Part of a small language model's weights.
Size: 8 layers, width 384, 3 heads of 128, MLP 1536 ReLU, vocabulary 8192, 18.1M parameters.
Architecture: LayerNorm before each block, tied embeddings, capped logits.
Training: a variant of Adam for these matrices, 321M tokens.
MLP neurons of a small language model. Each row is named by its layer, matrix (up: input weights) and neuron, and shows model dimensions 32-287. Each number is 500 + 40 x the weight over its row's rms, rounded and kept within 0 to 999. Numbers have three digits each.
After each neuron's rows, "fires after" lists the tokens most often just before its 100 highest values on Wikipedia text that the model never trained on.

L3.up742:465509538481534469549474543465469526534490425567506525542526450496494504530556495522593506365509509510601552400510489555415526420512495548459468471554475465458559536489519436510533503490455491522470462463459555452497462502530536543575558471403492495447538487427463508492558497513524486498498418531507476447571539547575460462454507520480488511546476560429474486465485485486514537462477581504514492487547391514483525510489446534552502487497563510529445491572436513512538452511447507505495493453542472523489521470487543438499468434486448497469526498579539535436531457493445635520521484474515473518459485542408504447493546483570431507439478474545515457502482454474472474462522517440473500479474592554510484438482496501488511449494470472495537514452509511492475467393524545
fires after: "2", " January ", " February ", " November ", " April "

L3.up42:509486499481497540461525524460522490552448478503536467477515508556524494477538469467505499464485582488486506541481541501505525468462525616470515492498499485519502513497503556475497505508526527480488576474586527485485495505491495488521490533531521490472442509467490478568502504496517518466533420548507528585435502526472477483599446495463469498474485481471483491690546478490418513510585482459600449575471499499530517579424540505535555490495487511529542495431490521452485531540531504467499585483447446512557595504417511428504422498501450596473513498476561518489541499508493544528499515516493481468551372485396510512523538474513383483526527540473496465435496505498476435496377508487513556528475528545480527507476509524502488515492491521488509551472498493480464511463561429
fires after: " | ", "–", "1"

L3.up226:465496478516482467499610431468531491512570509452495531507481521452524464432613436472503583482490510537538508508477482552488536499572482510526490453497457440491448449500535540479516525503566499445516532504513514485469443506503548461480504548450483464512520561495529549513440445533449554503526462538512446527511536470470447506485515520451532513509546527485411518586572533403390526475521527521502529509555474508492496501424547484504536467479471518485468470533480513431488430524418518525541436535527493559434483538427479442520461470442449541517621487536528491550542496544535556460423492499486446486536501483434448425605465493473473472522531545504526446487516509531417517594547476492426475560546540438483452547476464500519533508529484499503439470495525475449522518508542521
fires after: ".", "1", "2"

L3.up659:520472532541522464477406535501526469499612522513478464404487489484495463435468551527472525501455508500560486494511522532472487469542472507539492513532487431512463492516491483528470469451441499472505443461522471442535570531492487409523485539437510537488543559494457497527479552511599474581530474507481485525437489452453481475477491474436476511551530492491498473533556516500503550462541540503503452594513533609559509565507497528517447523474573553542450525540491542539441431486435495509464468510466457549527517534531508481524501549483487562487526542483605441471453475525392550480526527532503388408468509489483590461469476514483478572415481482428439458486442457584467499444480506469406487487527533467463567516497435481531554516473509518538502513528490508504393463457519470
fires after: "2", " next", " that"

L3.up1501:509494474529467534468479494492592493550454438530467427498401467503470519542507504511476576453511476490527463523519490482427511487449476491524486482559466498471503515533529449478552479533466479550517555505468519522492505448503433538503455463467549518503569545402539480458512463535501586428420474457460479550495547507417450545463455551482553587490450529527554485509501476455512484512468454500518567509559527485584454478539469519478554465495585570491506535533474584429508530457518580447506474525526475424494379511512544487536486476535522494491480475458488468520561463478509522435547407550572564495471496504482543488510501503539503475509499443571509519440496480478513572542572508552536428559559543472489487530507565433490538463506486500532524514491516573506530517465506542
fires after: "\n", ".", "|", ")."

L3.up872:570559508539444554438566454519509451517424433512491448606434560515576498510485526493474510492480439504538492555506482456535513487472546462442493503509458574596568498468509472515535516467479468439523508520513477458505528478440485490486482506521507527458452526492470546468565487535579482512491459541509425537508426462448492496464422503522481455445459488461580573498490503501499505479483508610519527463552542583553483532483504538493471416482432521462490515514527487542546528550501507416503478543527545498612479501513545532477555469497482506482488483537485509553521529482582484442537532523459537513444463513530509483448486467516513495514511447564538514531476477404485562484537596492503453433478561532506507466459570465521521484515435478482472537425487547514494506474502494
fires after: " |", " |  |", " |  |  |", "ation |"

L3.up637:553451455441499599493473501540542545503565494494577487599543474489468465442525506604457563433480543495532602503459505519519504533513487602483462522509491581440479492508577409564515520428509532496491543505468527542389487510510480449541484467480524466500504549415491471505536507516538483519489491515509464467514461466574421411482499498549494554504476507498410576470500483482498531447503478550487464569535442508520458444545518442530488460478496502498469484477578432499511500486482530469500557467555509461518512514503601481535518522545484523530554485552423553501497498517519499557495531424500429476401422438456460547495510484435527563482455488456541452481511533521457568482558522468422506469538575440462509500465542474577533506510542530532459459513461534480525530510535483
fires after: ",", ", ", "6", "4", "8", "7"

L3.up953:469472495495451483507453474528497467499540439475431474457478509581472514528513473517522580484487564481523518489508531447485514439454513454609496537494561569486480517525530490534509530427464538497507453496503447516459464503531442466559508489427612481471540522480488439420466520524526498477461515493471463529498495490567559451515514550436552539512548485463545478527485533562525507444499573504529478468501495574508485501445476608536541473464512537512550458424422531551533491530499503513475506573529450466585488528533517459480481477462502524504491495454541555518482507523469441514549480482498409495500511516456560450530518482597520588513528489489513460469498556553518492575464472416409554542504554562489506531476488514481502537498396506500472529502509460477545504498533526
fires after: " in ", ", "

L3.up642:545438492529484466549458522490499467507507551493495455504455442477543550495498456506465489506517536498513528451574415498457452466489515480518472472467484482524418445490487475574446466459448472479500522456520519581509525458526501411574458523503535490531623516515551482452512470543491565463512521533531466512477409467601464404468438497487543553468495494454434493478476555519495540481513589571511517577447543580482471504450486500567460519468561503530508488469490446539462541457509536510482492554521553542478494493476500466555510511523485468524526460501482496437486544521584519464495519496439530418508514420536475539455538511421550485427532466429477493478487476557488490460485460528524558517559469512514475561467463479514537515503490517502519509504552531536483500458512446
fires after: "1", "2"

L3.up1166:539471499519534442443512522506522488588498419548528492444555488516490487515524502523590551429522494488512560489472504503536470438516494467497474472566539504472503504537508386459514425452526561631442484475499525499513496519469483591515536435398501499507574463435533419424506449510529466494470503473514516517511471473594493508526532527497472485498456520444512455470484494451536518455547562452590538468525466586559505461479484463506507531557573535470477525475492522489581460497522557537451510548566450472514526518499538443515430471463477495518531512463488537506555481556512504556580499503519396510494537527490521514485493528486461575467418492537563435496533464603492568499522520464422570460538552459486479468501485436551513448458445554549472534517469606467550493465538507
fires after: "| ", "- ", ", "

L3.up800:481452438465480539460533515482502500486465501472547484501496496529490481503572486527483611490495482471482545534499505551475488554429497550519519523527508510545442471517536450482488479494480469470564447485528446549489450500522486507510509433474527556503526502458416456501473530558526516535474523545451428551475469483529480469484477479509549445476578400492396539481528535428417542469530548608516529505500489500500480446391486461484551494554481509447508483519534446473501498548432530480515530491527559561541481559529481480540467426480462531411534524527483524484551569527588536535444555486475460416460479513418450547483527468480407512501512461484577500486515504469453554479476534539469525516552514481411520569487470494562548523528513552516481477452490500462548454507541494
fires after: ",", ", ", "–", "4", "6", "."

L3.up563:447545534416514481431493421525511529490565495572499466534561506541526455587517497519543557470542481472597563492432515490553465540465451548576502502482511589463555624508495519479541535493511457507477505476489367550511543476505451486510469457458500509480507487521447448429498491493558487461464468503509510514584442383561477512497544466492504453518463556481527572464455554576554447469500500518479492489503512557511492474533528445422433498475453602451495495463469478494519508494478494499554520540515477477506462505474587493490547438518463490536505473608451478436550467496544508506459541515511468488478519438520492455560479532471544517445544523587545498511559506498476532523507530521525514538516500498447457475522523486541529440536445508504515498448515562438554518483500501
fires after: "\n", "| "

L3.up263:546504537470477514419501526539463469542452434517526519495536512554475489534476532497438508500504459507474553492590388518541427478527443435467466500558542529510467473466532513544476474521513473470520488461539378505521579500498454511505511542498539498532496473472460515399500436539517426496486471546542443512502468491596536430455523560517523471399505519510475441457478524520506550485477547487440509497475470505527490533469547493506509519547587510411473494544470449503509540511529540451462519517506488489493488496492518441492442540466513490476578464564487482486499576498533421618519446505505453517486478489497532471482476470495556459499481503542457501473458512546526484459548540550570481534492489506498492540493496478500527522477360511511518471553551598520446517512472502
fires after: "\n", "\n\n", "|---|---|---|---", "andidate | Votes |", " |  | C", " | Apps | Goals"

L3.up682:520462505485554490437531428512478489515487469481460456506596549521567471562526520515498532493468497492500489528428519484512525489485499510482523505511470512509478538516568542459487564467395531540451501495494442490510578579472484489498506536502521536492426457498500453470462551511597455535492479524463438586516553489524432490552506395554433465463514532499562511504485482502508513451517598550536475487513434546527573487454582509528474503546482510518472441485482553511491486625579507506515587521548512504504519502474447515472446479437479532464502444488504468483521523582444506568545500502530414495485431457536521471519550429461506539462435504449491518478460549534497529456488476519486543472519584533464536542465474508563543450466399415493533474518452462514467483482540519
fires after: "\n", "\n\n", " |"

L3.up695:530433456432551518497514524556502443551528544511471537508521502539531491451543446539531480474496550485531571477500534440440545522478531540552523512535498571502460466480516472565495527434443564484505474530495503532432430447507468551491530500463537490470509498516497484517527462501525498495489475571453488521534428478546447494503433537481525487492507527511459501508517451512431490393487498468488469487520462464592500499488469521504493536473604539519503461458491516495455450458512484448533507524491530425628488580401531561505518509492459531554499547588588514448462506491484522487464484454458466460471446449457488514469499534559483597513490540406517514462504482484471472523438544427421586606543440505476508466455535501579537553458500481507542492450495464488518503531526517
fires after: "1", "2", " ("

L3.up312:500459523415458496468506472472513545559484506518460509482532613468549500564476553572527452478505470446539592505565483444555480512556433469571530515527491560479510593505478456514559471431469535448444475515532457495467487506511511510617560501454535475504508457476527443435494468521597475559493456563531497550589495485560443482468572509477543503461443503472513501478435514521529481459529486531497501494468522521528517521467553478511469500551501547458573445498479482572519457476487525508503520499615533534532493502565527509507524512478407564474466507465481453553486560482565410546481454485496527493471508498527561501494523520445556567427479423531439515482565493611511531502590516475490517506506588523468483547489504426541534479486466410528488554481474545489592498444475470
fires after: "\n", "| "

L3.up449:460502496507449488478505522505512419490538535500509461535444473541434501459497520475439536385506568494489533456540513433546567455525442460474514522547467539470447508520496469518514528532466516555496514473450501566483510415478489504464519485516558487513502459448501448409513469516530523587415527536508429442545526497477455430469477523545527508498499482543523542505475491546443585483456480470501564506509503503511508505537430532541593384514532493472453523462523492471538476537523464395469489511538543500545508518520529434396485477492505480506544446463506547566517470492538463518547548513520391527421509569518464478536503518504559517504415504513504512485387430577387569531520501490549475492517477498440445464497475447452531484505422437476483489505562546492496526524556487
fires after: "\n\n", "\n", ".", " in ", "|---|---|---|---"

L3.up1215:485433528469495479486444550476528561522517502508515497486513498449586462544479478504506489492531471461519532414511486450565495460434492527515485554544484460499486528551536520568508457442511496436518473434590491502511496514563464512555470542387503461501521491552506490473504543541459495511483536435495499536498558517490538520537487507458484553466485532506423475485494511505488534543504492543452496577471499471560519512499534556479466538507572515518574441492582411444551522508494511489470469492462533525501471535424569466433507497522517483450505464465568456573546487459525533506461498536471520507517480527488571483487558485461472489481447497456446503484541508566531441500524443578536564642475587534514472509512429506577530467498400451515530486476481550462549529553458543
fires after: "\n\n", "\n", "| "

L3.up870:524540499539544511518532552545525485478555487500475471476536566494451499528619514477547507481442494499501557429474484453581404541533451531548523450515454459441494566515454517530467570484441470499476493540468520560525489519468520512604472576573548521461522530516519491468499465499544437469480488495453560443445464447487495550558438511546528531515536416527492544551593433553477509484528463462535484528448556493507561556492472596508443493497495493458492441466490502476519493474449473408457582495568438522499498522508451457421462521442425554527520538515499531543536538573518460586513448525479471480564489492523518508541507480540568521443465505525498517448408463534482487445453403431498522474476531519440496458446506458513503511419477470481506517510550531469558555384513509
fires after: "0", "1", " | ", "2", "4", "5"

L3.up583:513496524528516520452513544468529477528487540500533490549550476498593497473508511507541535439508546476506504396486453483508451517513426477450462480469472538500490514465422571587543491383488516437540538439538467541489483479592478509562480569440436496438503581543442517480500471516495542490460507523499452436549472465527472414488479454540542526502432502454477499549467490575473613514431520546439521614408498527485524583459502520540497496482500537459618433541544419551524514576471509530452461484487508472508503482473611519498510426472493438459498522530563486437466462485614507490510457511503539444497526484508510498489543467478549435449414524520466466515540545509529404527521477527579504532445489528552493477510447497523537495512488471483509536508482487483497542516481476
fires after: "\n\n", " =", ") ="

L3.up1237:514438496521516493431558433499492522510556580473538431477536543511567445475489510479445542489451496505591430515538490465496516385422498546563542459488505552555504448539474557458568468424539496461490516526515433527527514518501488467510538530483529516509486548443511487492514541538515393539474514427483517498496481499394505485479474504486488473512436493497518547537568553588516603508483446520497493494470456515530485528500524444455449444493448566460525493502480538482499458560465500442505454508502469504556517504476461447481480484460488622459540517512523447512472441476449553445503505512443489423575586506503553469548526498510476521508503531482496485529525479484443571575531499514550492551527576488518460473508483463453525451455460519569455547491489527475475467510499561
fires after: ".", "ing."

L3.up556:475488526516455432427518419462523550502538532528476502483453515492575424469507496458547477485447471466528433411577449435461469403499448504520517481461462461506544486588451574558518497518551515500430541527494445545484494479557583471465547567455485480517494571550509560473455471546424521480522493475497491517517513462453519465497526500424545501491452515487524474498578532517520560491488449490435460522502451574503509484491515480478457546579544484509486471503519512437519490520524472544500475511484500562498482493399474442533418540523465470469534445500494458567483480599465552508505455489463445461481509553434557563516576481506455507538491538432460474458505422530497475469438421446464511539506506497506476459510490441425507452484481521477513516426521482511481516465541474
fires after: "\n\n"

L3.up624:553551521515523539507573523531497455524515490546553490559459446517483489576545503496614504514469539540458568473450529500433541522578514605463481515509529512427590569491454533560551515491485511437440521478476502495513531471518500512596524530506525487548471482500509484458495410523468519506525496521490535491499452472500471563465428503512494513519512533498456547499554550495441464476489457467539423518512499527478510501526474457537505504480508497542536421504484510500504467496413560481542424537562504502571468449436572569513467543485479628531507508577557547439495523512508552528501500546500487500526402480477504450414462484499503497503519503512470481473514449553466489461486471544516443516512591435450468526458530434511533480484486447523613493493454584507532591417500469
fires after: " | ", "; ", "8", "3"

L3.up718:476571528482553510533556466512564430501472468525485509558524576499546485532510463528528499506482448527487538463484539481529516485525460609526499448460482447495568549502491548609560588490421511445459493557544502512494531521476464485522559521504530494511522545539488559495499468540473442492499506536495458433443522539525416522527430492543469552467512560513485531550583500499407507444558452479520532531526452481541544525479497465546457556489482484583484439533502523500491492515536517524458503489510469477469444510421489481454482464443495536488515484543573513576517479507438564553457420490544526450531515486457530467504504552549470469456507482558480496456483464531545486530506457448534449447460544473482472475500467455467503502507515481504571467562605452438459505397527538
fires after: "0", "1", "2", "3", "5"

L3.up1513:423511520484482455551505448460537492505533483514503440544427519465467489528575611446561548461481500489564544469464460453451534421546454510529497578528490465446428496508499524480551570531496539552426470506492528487533443496503491545462523560467541457433560437508524484405489579514405524499528452542509532481569471524454471494499468410488533536565544500510556466459482465454518537530494521517438500469554468523485536545506502513509500485495579549498502424567519505491461499532515573587503533390537504504505458544426585446481444520474498517465595512451446484492513535540465483507457520478509438518482496506538503411550544479546547476443495487453517489466478446478485482465477455470507590580495574522497519452508454502504489420520470558489540482510475497461453507466592418
fires after: "\n\n"

L3.up1072:607548438533438568532577453554538487430500494543577494474534508468496479551539486466546503349526581482528535476470498528484537490492435538392509499566506528495513516497529482422515530496499520523492526482495506573576529465520452559462562520514455485439540452501448488478516525518503514458471460544512539504537485445542513503478466391471450479493485542512546499480556432470509530447482504486478544483511512521534581493474479512491456460561532442518481465463585441429530473548470501471514549513544430473470497490615489500475483526474477571535509547535464531461501511499498441501423399565484436488473429451481580494500496508489426507466542514489487526498485528482484492415438469491522505486544585412476437518516457494599512517466466559509529543525528480453439571480524412
fires after: "; ", " | ", "0", "100", "2"

L3.up650:557448449535510519440565452547542464445447519463481464475517468532441467491469505557507556462502617497506532528415520529504522478466456528491503417536514546496503512502449564395465527492497535515533460477481519456526523535494444491405511549511513500538554580503534461496478497498542410467526499533472533562515447527495472501512492496490454393478490514500451439547510449443505559490531561498461583506565544532551565537460583457535435472506520471430531450496495518484466509470499519441562478444526476481482521494446466545451489472549502496470483491501465524439545512557564506517533522508509403487464436461537480412490536509482437476533544467437460440527506500446518470454467464517393556595566493439488499583495457484579498435487504484489536485483546513470476583536520461
fires after: "2", "1"

L3.up380:475534500423594491562498508507529463508509504500451515502470543560509479476591463431519513468450490459499528463426451490453542552594538481530470474538490548463540474461449497512486486490447447474493533491454511497451500515506514485580470490526525552465545509560546463496550479515478497501515443551408475432483509466477431472503443494504518477492517556471541475578564498489438442409543477523463425485474484488529568450493472493552565536474502562489500482517489497442463455492466499548520480519525491439484480548467465550392479543516493587522544458536534517533519516497471576447427451448465530490488513446440569499494462517480492520475514446520526425519471482541480466529369414490498510558455535572474568498442528485493596535477462464515511435472475494494470572542484501
fires after: "1", " | ", " (", "2", "0", "3"

L3.up386:485500469512471514496485445513492459485565558477414497452492592495554413512507512534564536465512464468533539430503505433485518494534544482590486489554481544536532474460505522508518537470440477568520482561554484482485441495595515478572517563368531551504551484515515447499437575489470466479479442476503452490500538478474499549537534518459503531462486459532509483497499485505504522444524494461509496477534449598490480502477548542501530492478592490455530451491494512472529454476518484510513489532559472483550515513528554487481467487420477509489534436501532526521536500594502476523558466516453408498520561525542584455594449489592534582444523504482443464469486485530475511464547453464398523560500526537497489531490525469410557484522468449537579539471508555514522486451485518
fires after: "| ", "\n\n", "In ", "- ", " In "

L3.up479:494541498483452487525470455507491540452524437539502459453428558563571439551490533522444533513482490480534468455428592471547495447479467566515490525516510522473459527509470562646539564475488525510546574536477445523532490467512458493492497601515461488514494503504490520478531514492548537459515464538501517556494489502515519491440512429520470498593409439498468456501542462515508523506519575476473400587454526517407513560462556548487455528532559618462479508446476473499518508536504516554432514557472516525532477499468512457494498489517470476467545519499514475512516487542510458522436444526476410447501460515481525505598484501483498512425533517467455464499496529451526437444439473520545505519511514528447500522525451471504594467520421452469501491542449459481502531556495406
fires after: "\n\n", "\n"

L3.up1342:485508531519505529520487466478521561494517488492556534462534463513443433516490478502462567483498519529541544514490566574520501463401472576492528498524449480447540531516606446504524494459544489543515528501524400504477477422504500478483478437486460463492430476439480443487513546508443517473490507483525474506461477493501463487478501573447495493484575438531418592408511554481502518447525512585506512480514457473549467494443488467490489489485496517526429507533489506449507448524476519568574509471488547526511454463512465470524509509515524534489535521566527435409525434479531573457459559517509526527471467446518475500512478508489386480449503484470581443521527546472499602525539565527463505571520513479467463512463445526471553454573576508535401505511451462523461462549549490
fires after: ",", ", ", "4", "8"

L3.up1465:528471539443478456518561511461549557515516479500440498564514525538566536515513537452519523493553473480588495410496493395415497606529490509499504507557458524464561537530526583515502548508451506568441519548422475542502515480495494530512542531558530468421521490472417536454475490543555507497419449480429528502525569558508472581450467445492539539458484546436523472533474451500500499537495520477437540518410519536491513487485562527502463455536558545447471463469522564419464493507509479428506466508546509503502474483447552508492439547545479501527544436537527467538501530466443485505454462510488528538496479493479546535492527487572531585428543502534442497449510437464519404486480454471502474515516500558416523482516533430487503461482529511495566453498549572496524517473522480
fires after: "\n", "| ", "|"

L3.up589:493477507504531528460416515437437476498474456479531497505538513597516490393556497502521553460529584474522541501533487508497511434528434531465500531472445455524512509512601475524480435514467496575493484402545537469524527476528457484454518453473520527534485505433435471505471547473477504470478454553495509509526458497523481415436484530480517543451518485539380551443493531494543526419557571525482506525460474515485555509521523455502548492561514519509505534553429519488513445631458470515474548554453436572501490512486498514539468516565522544511523546563521506407496484518522581495542508510439419493469463522493461533507511519426467518478483517464496455529526507514384556441413469499535481571496485463509511512485542482529575470513466510511507560484447500472435427530573413
fires after: "1", "2", " vess"

L3.up919:365502550495480447504504495515494545536546539512449494512485530493491506546482434523504637413505478499522519436449499481472519536458500471534472498571492543486506521524554481443549476503444457515490467586502488474488502509543529526510488522417479483481471551395533525453484477545569544513419472560501485453528548489525469464508543557491522467515507517462516498478496474581585521503531507488562550548524509520477596473491520491484470548493482509488467484434498514461530495663507475477513506461550487515498489489521520462479428510455486534509450548489449476529522497493539513533496483467571434480492482466517518540553523513574495543440449470489486490481488476579536537492550473470452564492430530437494449525503571509496532467495562428520571538474469531479565471502537507
fires after: "\n", "|"

L3.up1188:523473408555527610540512489536557490588505501528482487506451508489496564412520448466466532418509494480496526507464515499536512487481512581445502432504540419499475437544443444469487478490502488545452591521560571512533465478480580552504527581486543490535498570446512545532498452515502549480507526508491527515512530525518423411448464556526500549484513537511543519522532485444494508513532509484547441546514514509504477490456523578519548469491539483533504483423464470524531485498513475478500527476513535520476555508489509526509459494541482490491565478517488559548477506530499497593479475480472403463450486528388535437474515497444430502529461463497540515440433491528451465558491496416478503512512517441536507494513501466535469472439519542512507513561504491498514465518528443
fires after: " | ", "0", " | — | —", "2", "–", "4"

L3.up1105:453507524470479494517452446465524561503538552545403435564491486497448558552474622477527553398500482466530477489491468492523512428504401553595525555520503465494486547530560523450506460521542513593474465438476555538498457521514504521494481458497496483494521444471478495433495562527451483526496412602482535497514564462485494487439466398499489569555487525478471444509481516549539524501462576492495496533427410511574586501519531490510506464569520567487481461500517477487495450497547524544514589450518514501454523574510543496465430486449516529446504428503496496509502479499433433528558474493485486517472546494515495436532522492450542496429518479428508477469430480552464517483460503545522549459505570464530528412519489496481513452477413564517493529541499570528425466540516441
fires after: "\n\n", "\n", "- Ch"

L3.up1190:577514453479482532525586506607498458489498525541471429584439501530514468452544513486547489524468470510492481539476421483543447493468572488468536533476505549518506490493517450514496484489461524424526484503520485512519504525465476459521508501522527537483477543505505462451504477512543481509504513502480442605538394478514460491499386493527479527452407400543560551509528516576450476497427518585538524512523529596554485490546499535553517439515444518514474509484483456531443448515530510392484516555511500507605562525543511486517516465554497522475456457524512531489452532459478428557519560509458503461407484508521501485441528466495510500484526467506475486515504491458485569508512575475512481463488560491492557516474501422559518504484467457474443528473491563539458499444482499
fires after: " |", " |  |", "|---|---|---|---|", " |  |  |", "ation |"

L3.up1095:519544500517469505475472399469517601479578479486449420567515503465484507548488509471498630442477481499504524448440477531456597493479457582575524561575548441471526517555532494478550493479461493615458476503475537488547481488511579513497515495500525481477472455477473476464494561522471551514466508596532513546530554488506451471491503383549505545536517504457499475494522471497543476481551499529499546535471478513529592444494478492472474446569513544531524448529458489453558452606506528527506532380541460530440489499439510516461432515480488481492492447455397516539542516485454552451463446502499467557470513459497478462554530517509548525421490518507505528512499455541503518528486444526541541545469620436503487475479469531467535418451487525505507485501450546533533522540548484
fires after: "\n", "\n\n"

L3.up744:455472518444549500490482431478509500513533502482510442550513513506591420473490517571547511533477534499556502481504482470506559512517395450558568485503501544516538551532596583456521490509444505509479477470495446489437426481514516441456514491503500508514511518523502453517476588503508512579449531549445448536532547489459416457561529529442450461543476510447471504523462498541525469485513579512523559549497485553492557499436525484522479502482567559422487490510511519538523474500532562462461456522578510543475503530443567459451443355482520561531432458488534478485565544516496546482455550535517476489472453489537509487564514504451483499454469472485551460520502511493478472467514410516464503577506585486520496500475551542493487466509464484513509571554461525506603503503518456
fires after: "\n", "On", "|", "11", " On"

L3.up1511:480479521482478532469462419529516526490492511509473474527457560501588477483507542464545517439496532498502444427572473486478489472547484576600531473563516544496481505469451510555536524490507472518486523529494415525497484488488495469444548584477554550544530543451470559457530432522491537557511446502527521560427530471510532550454516524479519512492417524497570513478533531450555519510487434456464535546474491502511498575473500477499497518480520522546518416465488527420464508451477530547467506492471520502512572500445596466506468510536494566495646487467517458545490543560539473503561449534512466427506438498434514514561525538517480502522529504460428531482523426528502388520435481500514492526505475475491562430485508487446581457481412583469514501495502497455519529519555545
fires after: "\n\n", "=="

L3.up1534:589440525514557482548555505546536460544521464499478485527527452532503506576491488535497596412492477520551561457384518594477531522465535464535494468490501512412514498496481480482502491490424550510467438528443509497423489386475464472507517475488494494478529512461529465540462548504514487488491437602527529469539473480563414491534416559503488481555439501398531418509485488502448482504477492527569486543487431540495549454470500474549454511458469543492530464397444559516509496519558506549589523553557451448461514528512571556478552498479490538518480536509464469432524499531468488474540441492506474517506461478446485418476502508590495539487511493526532446449506548471480484522462467492539503524510567509492535482513458471554499491470415461525528521492515497493545521486498457
fires after: " (", ", ", "2", "1", "; ", "–"

L3.up54:497455506385530499468439495538505447432594512523485505481437465486616400473496485540475510437483505504548545416478458473558473498471474561595492507496543506528502498510547533544491470479460546460530522483505400456431564478579452419514530497466483566516547521458555513488549482506516530531549490456526504510564452451424509477487470497420451535589501523495386548497509584491503507458585465476489504556438530495545507505539432472475458495475563519500448496478518499514456481525523479503496527500475493502547535530440522498516492444505526518495468508527573497470505531480533522512512525544511446441460502474534520489544517524482502511474532502425491490460511510502493573533433462442461472560525506489431509476499524415492551488500510434560448523442503547523449509490493468
fires after: "2", "On", "In", "1", " On", "| "

L3.up459:569520542501467510485460476535583468490549481510517464467544516488523400539467531457545562450540510512591508478427542480524512505567443526585519466495561499462509518568454496528493552423486548528483530534459446468562546457539448460526481438511419526492541546457472471479493521534519465511506471517530545497560463532595500540488532419463501522512504467459420463521540511517473526469563488508528465520473538536585560494448560446537442438512547474469556463417516498457607502512472546490459521449544498478476502520540492526553456514510498467553493545531480469532524545512499541479529467526565449506585549496455558476443532504506506480479524491471429441473527474498538528427551464464457514502537550419463498555482432452583534444468521419525517484477492593496540550489549481
fires after: "| ", "2", "3", "4"

L3.up36:508521539495603520545492434472508492505510460523509519471415504484523465554502529440573566486453474515533511417545572567463550497520504444549498501544541444496510487495488474553450523452479481573468494427496544547491495439480444525528506526447585486517503443553511488446476540521477493414540500518519434487516546486547475480525488498416487555523517471471528515495523496429427520482475511475498458469465483536491500548500526576564568453464527525520488433537460539433555465547517511572509535474504470550483606556536479484429446489459530511478466443515562514474497495520448505500483446508502543521513425508440479392514465457519452533476503488408500513483504467506493502587404498508527485538452536546467570476475472441480583478491448494513424515448505475481485495477554523
fires after: ", ", "–", " in "

L3.up546:504475518485507533491515405599504477444490454528522460547559587468548478521515549545609525499508495468545514456433456485583571525493473556471501488513466578498542491476482447525488482534523492460516456530559449564501548497435418545519505503484545506469417498548483519424525549513486451457505419547473448472529437458452471519475446480530470471501494498484496489485532579537450545463465480534557435476556562533495525490505552495539503435487467446506482455456584398550554445531600470523558516534498506503561512490520475532458490486521507529453421507622473513447498542513513434489515479510506487539455418467481496472533465470487526516510455455483538509515459547491520478481465527466484533450492586458507557515450455516490463503536424461468507534539435540480489565487458451
fires after: " | ", " |", "0", "2", "1"

L3.up1048:466515521519462516553457470502558510484527450487482491468425446482469515526499587461496561482515557472647497440503499496455526416492477470521536562627525457510509488501456489535532497344511515554529433467546552528513486505546532538477557466372515527480537541475478499477578510499511509428497413517478457515506539476525492506547505538414486532511511545522495483496475422464509515490405568502483481545538433531537616465514556491554490451536614525491475443497461491456503508443442532531515505426506436475481504550463561450518478497459516515460589547506491500503505431484528533507522467494516488412484519541547576402543458473556484559429461438496530483483488500518516487488559519469487538468490511536531530499505452436554545502457521553549535504497485447463473488481528463
fires after: "2", "1"

L3.up297:446497544507483487538512457530552498573515560516497550482477481511563528460483530559475535442509475467601461461500489517520528383442449532485449487527511526478498500495455545519485475420534507594451530521474572557482480511664514507512501583403521520521504538497508455476522504533512532533469516515508521448510538506464475514477542526460523538541460444483478496506495440519493585479445545487531464511414372482462588495449558477526517519541557509457613467443513509455512425582414495453415499442511512511495541471428525467487449460512506488483538535461523469507458475523514456555526455457541488481501522563522493527539579515562519527504372515535433449462560491540479512514513544508490581455485499513499531453521461416522503458492499473566530531523570565492482464483533411
fires after: "\n\n", "\n"